Part of a small language model's weights.
Size: width 160, 5 heads of 32, vocabulary 4096, 3.44M parameters.
MLP neurons of a small language model. Each row is named by its layer, matrix (up: input weights) and neuron, and shows model dimensions 48-143. Each number is 128 + 24 x the weight over its row's rms, rounded and kept within 0 to 255.
A block is one neuron, or neurons of one layer that tend to fire together. After each block is what it responds to, as a language model described it from the Wikipedia text at the highest values.

L4.up9 [135 144 128 100 150 150 125 148 135 133 175 166 134  45 111 119  92 139 116 123 158 145 115 148 128 110 138  70 163 153 103 146 141 137 131 112 134 153 123 132 132 113 128 104  93 134  69 104  76 147 113 154 129  80 171 131 147 119 128 128 110 149 107 131 153  94 132 112 159 143  81 143 117 104 103 149  87 177 168 157 105 135 106 130 137 135 134 121 124 103 144 148 161 136 143 136]
L4.up43 [125 152  83 196 144 116  91 154 131  95 132 130  86 139 159 115 149 115 130  95 133 112 129 106  96 132 154 128 123 123 115 148 124 127 178 118 108 150 111 154  98 134 107 123 110 122  81 135 122 142 136 123 130 117 161 147 139 137 107 140 166 137 127 166 191 126 112 142  87 123  97 133 131 173 132 141  93 162 118 118 131 100  89 133 136 103 156 118  98 127 137 126 139 113 100 116]
L4.up55 [131 137 144 124 143  99 129 144  89 114 142  91 134 114 133 149 111  82 191 113 139 135  76 128 103 135 128 104 151 124 129 158 148 145 130 136 137 118 123 135 124 103 109 155 108 104 118 112 178 120 123 168 136 146 144 114 127 129 111 131 125 128  77 126 161 136 118 118 140 131  88 103 143 167 120 148 122  94 126 107 183 163 136 112  78 118 129 121 190  98 142 120 160 108 134 118]
L4.up98 [122 127 127 148 141 133 120  97 113 112 110 120  95  80  75 104 125  52  94 148 105 106 131 121 122 160 104 109 128 118 122 154  94 134  99  72 102  76 124 148 123 123 134 112  87 125  86 102  90 100 117 144 111 125 164 109 116 130  89 120 102 116 105 109 124 111  84 111  87 138 127 129 160 110  88 108 145 118 130 123 126 105 120  94 132 124 123 154 144  98 100 139 146  91 107  83]
L4.up122 [126 153  54 127 161 144 119 200 143 168 123 125 118 130 125 128 110 143 106 107  97 124 116 127 134 113 158 138 179 115 160 152 123 148 149 108 138 115 147 158 126 158  87 142 118 107 130 102 117 125 154 111 110 136 129 119 150  97 163 161 133 181 138 140 135 110  84 118 152 104 125 151  83 130 107  90 107 114 147 115 106 113 125 134 132 100 116 143 107 187 138 161 177 151 145 131]
L4.up200 [131 126 114 131 158 116 140 104 110 125 125 125 117 144 119 147 120 114 105 102 142  96 123 118 141 173 123 147 116  93 108 157 155 136 142 115 134 144 149 157 166 172 137 156 140 145  86  77 123 157 153 131 153 132 144 124 125 125 177 117 139 121  86 114 156  75  94 106 109 176  92 114 120 144  95 141 117 164 126 139 154  99 140 121 130 104 152 156 148 176 106 162 144 116  96 138]
L4.up224 [ 95  83 109 133 134 167 119 143 114  99 127 156 121  99 132 149 123 124 142 111 155 133 135 144  78  98 154 104  88 125 109 151 117 171 137 130 146 129 127 135 112  97 134  69 115  82 114 166 121 105 148 107 124  98 143 144 116 157 178 129 101 139 110 115 111 146 104 111 107 186  77 129 173 149 121 145 121 138 154 118 101 149 145 137 171  86 151  99 136 113 147 101 140 137 127 118]
L4.up254 [107 177 182 137 169 152 145 166 138 175 117 100 139 106 138 122 118 127 143  99 152 109 161 118 112 124 138  77 126 123  88 173 119 102 133 143 166  94  92  96  89 130 162 134 112 140 164 130 136 117 119 147 145 121 136 115 116 149 117 176 165 186  80 134 161 104 112 151 127 141 150 126 105 129 116 110 101 133 117  87 143 105 163 123 110  89 120 125 158 115 183 124  89 129 115  96]
L4.up265 [176 129 120 133 138 104 147 145 138  99  76 135 147  88 127 146 129 142 138 182 145  96 132 130 120 109 114 102 131 165 127 124  83 130 112  97 132 145 143 146 152 159 113 116 124 144 153 139 119 101 119 133 176 143 154 125 152 156 107 152 114 160 132  85 148 168 106 114 146 105 144 164 149 127  96 129 154 186 110 154 148 107 107 103 157  71 145 179 134 117 132 127 149 109 124 127]
L4.up282 [102 147  98  42 101 154 130 151 122 113 104 138 114  89 146 146 112 163 142 167 155 138 162 115  85 106 165 107 148 139 136 134 135 133  78 106 166 117 151 139 100 122 169 165  74 141 130 111 168 120 134  99 113 107 145 159 127 153 182 131 116 127 131 126 118 133  96 176 112 131 114 168 108 122 100 120 117 113 150  98 118 112 151 100 136 118 170 130 171  97 141 170 124 155 141 134]
L4.up355 [141  96 174 152 159 111 156 129 130 127  95 110 112 105 128 103 106 111 132 112 117 125 134 112 110 144 141 103 153 117 134 168 146 159 111 100 110  86  85 127  74 134 124 142 146 131 126 151 131  83 139 132 116  96 134 130 169 127 142 154 150 135 123 158 126  96 109 128 159 142 135 177 115 106  88 112 115 120 110 122 111 121 169 155 170 106 144  93 133 118 129 111 133 171 137 136]
L4.up503 [114 178 103 128 109 105 121 132 145 146 118 157 106 115 160 123 116 128 154 121 152 136 107 153  81 166 140  92 101 128 120 133 110 117 134 123 184 130 108 140 140 173 147 125 124 159 135 129 113 138 155  73 148  88 157  99 161 154 127 117 115 124 157 107 169 126  87  91 159  94  92 141 111 115 137 109 110  98 119 140 145  95 142 121 170 117 135 104 135 100 139 121 135 102 130 118]
L4.up524 [154 136 164  72  96 129 111 147 103 110  86 127 131 134  93 112 111 150 105  90 109 144  81 132 130 150 170 129  73  75 131 173 131 175 120 132 134 116 107 165 119 126 115 106 111 117 153 118 125 139 113 148 137 106  64 131 132 120 143 133 120 184 126 137 115 151 113  84 128 123 135 166  93 123 165 149 116 112 109 145 102 127 146 129 135 103 129 114 147 123 168 130 132 116 103 102]
L4.up547 [119 149 154 137  89 106  78 142  91 129  82 151 120 148 124 158  96 125 173 162 105 149 117 124 176 132 162 122 184 104 189 129 130 106 112 145 139 145 120 125 131 112 106 106 142  88 159 114 120 173 112  97 104 121 149 137 152 153 138 136 101 117 143 102 165 120 156  93  84 122 134 113 123 128 106 139 137 135  96 132  85 160 135 123 126 108  86 123 150 134 150 134 101 134 134 109]
L4.up558 [ 54 108 147 111 153 149 147 133 151 107 177 149 145 124 134 141 145 129 113 133 145 160 155 105 105 154  77  76 136 100 105 127 118  74 142 121 132 108 112 184 122 120  85 138 101 124  98 120 156 134 108 132  82 124 129  99 130 133 128 104 124 162 110 142 157 156 142 151 132 143 112 129 133 154 125 167 117 122  90 156 159  56 103 114  87 131 124 117 104 137 158 165 122 106 125  80]
L4.up575 [ 95 137 150 169 152 150 148 157 101 113 152 136 126 111 172  99 115 132 108 164 138 123 121 128 119 169  92 129 136 147 138 141 114 116 145 102 129 154 111 132 147 159 124 141 124 135 119  91 151 145 127  97 132 119 123 156  92 101 128 143 109 150  95  66 156 133 105 117 133 137 166 138 166 118 135 131 124 153 116 146 110  93 130 117 100 109 144 150 105 100 173 114 114 131 116  67]
Description: Paragraph and section breaks. Fires on tokens ending a Wikipedia paragraph or section heading, such as a closing period plus blank line or a closing "==" before new text.

L4.up15 [167 144 129 159 151 128 111 166 137 152 136 152 164 131 162 133 142 138 159 166 139 119 163 141 133 161 167 138 127 136 150 154 136  91 129 198 128 152 119 132 154 149 166 157 144 143 145 156 133 160 144 146 162 116 104 120 150 147 155 165 171 152 179 123 147 156 135 134 153 132 159 166 121 129 155 112 143 123 110 135 139 146 175 115 163 142 141 150 167 110 149 134 155 180 143 154]
L4.up88 [154 130  99 167 137 144 101 126 116 154 131 152 133 142 162 135 138 121 135 132 145 133 137 139 160 166 133 131 134 123 163 149 130  96 112 166 132 143 144 154 161 177 180 144 126 167 144 146 114 141 122 132 157 115 110  99 180 117 153 141 155 181 162 133 113 155 135 119 124 167 161 156 131 160 173 149 135 118 115 138 156 145 172 107 160 148 145 171 188 105 127 145 136 133 136 128]
L4.up119 [109 166 109 123 112 120 121 161  92 120 163 132 143 141 148 157 147 120 116 132 120 109 121 159  93 139 105 145 130 141 116 124 115 148 110 159 121 153 170 146 134 120  34 138 147  89 130 125 107 124 115 114 129 136  96 117 157 129  94 137 158 139 136 147 109 142 137 124 112 118 107 144 107 164 115 138  88  91  64 131 157 153 121 114  89 139 135 172 151 144  93 136 119 121  98  85]
L4.up177 [152 153 138 139 116 134  66 140 108 162 129 160 144 137 109 133 111 128 133  97 116 113 148 150 134 135 149 131 136  92 132 141 132 133 104 152 129 132 122 107 177 157 135 105 126 160 120 166  88 173  82 125 148  90  98  69 169  95 136  94 124 108 150  93  95 156 123 104 132 138 122 152  61 162 155 126 121  77 103 114 152 118 170 135 134 114 124 132 132  46  78  98 156 134 115 106]
L4.up183 [129 126 118 142 107 162  91 144 109 141 107 127 118 163 132 126  98 129 125  78 131 116 114 136 108 114 132 115 121 126 134 139 121 109 116 107 125 143 142 102 163 169 146  94  96 145 109 164  87 140  88 103 145  80  93  68 141 100 115 112 122 149 124 118 111 144 118  82 101 153 111 143  81 132 163 132  77  94  97  96 114 136 132 124 108 135 134 115 157  85  97 131 133 123 107 120]
L4.up239 [113 125 128 127 136  82 100 128  88 126 104 103 114 112 108 114 105 101 135 110 127 136 106 114 117  84 134 112 102 107  97 113 119 109  87 132 122 112  88  78  96  80 120  92 124  84 107 122 130 104 118 112  83 129 124 107 111 123 117 132 132  87 148 134 130  84 122 144 155 118 118 113 115 113  99  90 104 126 103 117 105  99 107 125 133  99  94 109 132 105 142 117  92 150  86 119]
L4.up253 [127 130 145  97 122 111  72 159  85 140 132 140 149 156 132 124 126 158 167 107 116 123 154 153 146 124 113 130 127  91 124 111 146 131  95 143 118 126 114 100 167 150 148 115 130 160 109 152  86 158  98 113 156  95 134  79 140 121 128  98 126 149 157  71  93 173 140 109 141 137 102 160  82 131 154 132 110  82  84 121 122 143 150 121 113 119 150 137 117  65  87  98 138 141 129 100]
L4.up335 [129 161 159 141 120 134 105 147 136 159 110 153 125 127 107 133 120 151 158 105 124 130 186 135 142 142 157 142 139 107 115 133 128 156 117 137 137 106 105 100 171 114 150 125 154 149 142 167 122 184 113 123 133 118 142  91 145 142 122 103 116  59 156  88 113 164 135 127 111 155  86 156  59 145 109 137 141  69  99 159 118 123 153 158 131 106 125 164 124  97  91 123 144 131 114 137]
L4.up404 [155 149 132 154 137 130  60 132 110 165 105 149 132 116 102 127 135 115 140 112 112 138 169 151 156 157 142 129 131 117 130 158 133 140 101 161 121 110 105 106 181 149 148 121 129 146 126 169 105 167  90 139 127 104 135  68 169 110 138 103 117 105 169 116 108 138 128 138 118 170 112 160  71 153 128 117 124  67  90 149 146 112 162 128 136 119 117 155 158  50  92 112 150 143 105 109]
L4.up417 [142 140 156 107 119 101  65 146  87 148 121 156 119 160  86 121 135 144 146  90 117 144 140 152 142  95 140 122 141 109 120 136 141 170  86 130 145 107 108 105 158 146 146  95 133 155 109 156 112 153  75 102 140 101 154  77 121  97 139  94 101 114 159 104 103 131 104 136 157 149 105 157  88 134 142 125  96  97  88 117 132  99 129 139 119  91 129 123 113  57 100 102 133 145 113  70]
L4.up431 [176 129 129 161 127 135  64 138  89 180 140 162 152 128 116 138 120  76 139 137 101 110 129 149 143 159 140 122 151  92 161 155 143 132 101 149 124 108 123 134 172 153 142 102 141 163 127 132 122 151  98 145 159  96 121  77 159  75 125 110 124 128 157 107  96 144  93 120 147 135 147 177 137 158 134 113 134  87 117 113 152 107 170 116 156 121 143 157 152  55  96 120 134 133 128  92]
L4.up465 [151 155 159 136 110 151 111 166 132 173 136 174 147 166 127 151 134 184 162 105 127 149 162 142 139 142 165 139 149 125 148 131 150 160 147 143 153 135 134 122 184 149 142 130 155 170 168 174 134 196 108 122 157 118 124  98 146 132 133 100 128 103 145 104 124 171 134 126 125 156  97 164  80 157 146 155 126  84 127 147 131 136 156 175 111 123 148 154 140 102 100 120 144 143 143 132]
L4.up544 [136 101 130 135  94 108 105 143  99 144 107 111 153 162 133 125 113 171 178 115 114 143 128 117 105 108 142 110 113 131 150 103 152 121 135 162 137 164 136  82 125 130 140 117 128  91 161 156 158 153  82  96 145  93  85  97 131 120 136 100 131 122 147 118 159 118 149 132 132 108 112 147  64 143 144 110  66 105 117 111 107 116 149 156 101 117 129  91 144 108 116  89 118 135 133 145]
L4.up550 [164 129  97 130 123 121  81 135 108 156 114 130 129 120 143 113 120 135 130 103 112 119  96 115 103 113 152 112 106 114 127 131 131  61 108 187 125 120 101  97 128 136 132 126 127 120 136 155 109 142 121  97 104  90  44  79 140 114 132 131 145 136 150 133 128 121 119 107 139 119 119 129  80 116 138  84 104 109  79 113 112 137 141 104 124 124 109 115 162  73 131 114 113 183 124 133]
L4.up600 [148 117 137 143 113 105  64 133  88 161 115 137 176 148 133 130 132 141 179 121 116 143 156 140 141 136 144 129 134  92 149 111 160 125 116 187 149 152 119  86 155 128 152 116 141 131 148 148 143 162  89 109 159  94 111  95 155  99 152 100 138 128 189 104 116 148 153 140 145 136 122 167  75 180 164 111  93  73  96 138 131 115 174 152 147 115 137 126 141  63 110  91 123 144 130 132]
L4.up621 [134  93 146 122  88 100 104 121 116 119  94  99 169 147 144  99 125 144 199 135  97 146 141 118 124 124 128 106 106 134 139 107 148 105 124 159 135 163 123  67 102 116 141 126 116  81 154 148 158 126 108 120 132  96 100 125 134 125 125 115 135 116 157 109 172  96 161 154 143  99 113 134  60 133 121  99  75 112  90 127  77 121 143 135 116 112 100  84 150 100 152  94 103 149 121 165]
Description: Word-completing pieces in headings. Second word pieces that finish a split word, mostly in == section headings == (Bi-ography, Ge-ography, Waters-hed, Se-ason) and table header or data cells.

L5.up125 [113 132 115  91 169 101 146 125 114  90  81 118 119 142 176 102  89 169 124 156 117 156 128 202 139 161 113  82 125 126 135 152 126 127 138 117 145 170 117 148 104 129 156  95 141  95 131 166 154 137 125 154 116 130 116 107 122 102  93 129 129 137 113 159 123 155 127  95 146 136 148 126 135 143 112 135 159  89 135 122 136  91 151 122 137 146 142 112 178 128 135 116 110 112 123  58]
L5.up186 [120 178 164 110 144 137 154 140 149 126 119 135 160 144 145 115 128 134 147 123 172 129 126 128 119 176 125 117 113 148 144 164 113 105 190 111 111 142 117 115 112  98 164 141 129 163 107 134 126  76 102 159 122 148 123 113 118 115 141 135 208 100 145 138  80 144 123 159 147 106 144  82  90  96 145 110 131 111 132 152 124 107 167 103 108 130 119 141 170 139 122 138 124 130 103 115]
L5.up336 [128 143 140 149 158 169 103 157 113 100 129 184 121  64 135 167 120 129 135 159 138 146 138 149 130 126  85 134 100 118 164 105 137 152 109 106 150 116  84 159 118 135 138 128 125 164 134 115 113 147  86 120  97 123 117 110 105 151 107 148  98 140 143 144 147  84 129 146 128  91 171 139 129 143  92 179 132 124 125 103 153 101 118 130  99 117 117  87 172 106 173 162 126 143 102 142]
L5.up599 [ 88 107 179 107 157 125 123 119 137  69 115  90 158 178 156 147 137 128 146 113 106 135 145  96  96 103 122 136 112 140 148 159 124 111  98 159 101 117 106 149  81 131  85  94 107 126 147 115 154 148 129 117 146 146 110 145 128 120 144 148 155 139 128 105 125  95 121 152 113 128 125 108 110 155 126 119 122 125 111 118  99  92 118 147 104 170 138  60 143 135 108 128 150 182 128 140]
Description: Place-introducing prepositions. Prepositions like of, in, from that come right before a place, institution or date in biographies, e.g. University of, lived in, native of.

L5.up149 [128 140 150 110 155 115  98 106 107 131 107 120  68 142  88 147 146  93 154  89 149 118 112 167 136 159 135 154 110 120 101 165 114 150 127 128 140 123 143 157 178  90 156  85 112 140 147 132  71 147 118 155  98 119 161 100 152 156 119 135 100 115 147  83 132 139 136 109 117 137 161 128  96 157 127 130 122 133 125 112 147 136 134 109 158  83 148 147 144  89  87  88 183 131 126 111]
L5.up429 [137 167 138 127 137 105 129 117 118 134 143 139 147 118 165 170 148 132 177 131 147 144 129 139 134 133 162 129  96 107 154 143 155 152 166 163 170 123 140 146 153 118 127 127 167 149 193 136 120 157 146 144 149 115 141 132 150 148 105 141 126 132 166  99 140 149 141 142 145 143 137 111 101 173 148 124 109 122 144 138 164 126 135 121 179  93 169 137 149  97  97  98 182 144 146 156]
L5.up564 [176 145  98 131 150 108 153 159  64 140 137 139 118 133 171 141 123 133 149 137 127 129 156 133 146 156 128 100 148 146  98 125 134 130 151 118 167 108 108 119  98 173 152 149  95 122 101 128 131 103 130 108 147  88 161  95 151  89 144 107 111 142 148 165 156 103  86 103 135 131  90 143 142  99  91 156 105  83 137 128 135 151 138 142 142  74 134 127 137 111 162 103 140  83 138 100]
L5.up569 [153 137  64 142 132 124 152 117  95 143 129 101 122 104 124 146 129 135 141 151 118 132  88  91 129 131 161 118  79 119 135 147 146 129 117 134 185 108 119 172 147 129 149 103 161 107 121 136  76 147 154  90  84 110 142 108 137 123 106 125 140 157 145 115 134 152 126  91 145 121 126  93 104 158 149  97 104 128 146  99 178 122 128  86 167 120 133 112 137  97 103 114 167 116 110 103]
Description: Heading and paragraph ends. Line breaks that close an article-title heading (= Hurricane Fern =) or section header (==Topography==), or a paragraph-final period; weaker on mid-word fragments of names.

L3.up356 [103 114 124 118 154  77 121 169 130 126 106 147 146  98 117 163 131 128 141 132 109 116 102 126  98 166 142 157 110 142 142 134  87 121 136 153 116  83 106 139 157  87 119 147 156 145 142 121 111 113 109 162 164 131 145 142  99 168 131 177  93 113 122 148 130  85 113  75 125 149 123 149 141 136 141 121 109  93 117 142 139  90 111 105 106  85 119 122 136 100 121 132 120 158 130  89]
Description: Linking word after nouns. Mostly "of" (sometimes "for") right after an abstract or relational noun, as in organization of, residence of, area of; also word-final suffixes like -er, -ing.

L5.up241 [144 134 108 120 125 127 159 129 124 120  73 118 102 107 136 159 124 108 142 111 133 149 132 100 127 134  99 123 135 124 152 149 156 182 106 128 141 132  61 143 127 101 132 136  77 130 117 110 126 144 142  97 159 132 144 141 114 159  70 132 112 166 124 113 174 140 116 146 136 135 108  77 144 141  97 130 115 116  90 159 102 126 133 138 153 140 141 123 104 165 118 123 156 116 135 142]
L5.up486 [103  95 116  86 118 118 129 105 124 104 103 110 127 122 138  96 137 123 118 131  75 148 160 149 173 135 109 122 149 133 101 143 116 118 159 129 145 109 103 111 143 156 117 131 109 115 114  72 125 130 110 143 121 136 107 138 111 130  94 110 118 135 129 135 137  78  87 136 130 134 113 112 137 118 108 169  92 143 142 116 106 141 174 117 143 137 120 147 109 169 146 104 181 137 163 109]
L5.up542 [121 170  94 135 141 135  84 154 138 117 101 147 111  93 162 134 136 116 102 131 124 121 115 126 145 125 118 134 115 122 132 164 120 112 178  67 103 117 114 122 117 151  90 135 140 151 100 128  79 126 123 103 118 156  96 150 118 111 152 101 141 121 172 112 153  74  85 150 134 167 144 151 127 133  93 147 120 138  99 128 140 108 148 115 103  93 183 114 174 124 132 114 145 151 103 135]
L5.up623 [116 130 119 111 143 135 116 154 126 137  84 141 127 138 129 127 140 123 108 148 131 162 141 153 127 149 135 104 108 113  55 144 124 114  79 160 125 102  90 110 135 139 135 111 141 107  90 150  81 131 143 148 133  85 128 129 147 142  94 113 128 151 121 156 186 117  98 183 104 133 131 126 131 114  93 103 125  96  96 146  85 106 164  96 143 170 144 137  85  92 127 125 178 114 107 115]
Description: Paragraph and section boundaries. Sentence-final periods, especially those closing a paragraph before a blank line or new section heading, plus heading equals signs, as in "departed for Colorado." and "== Cast ==".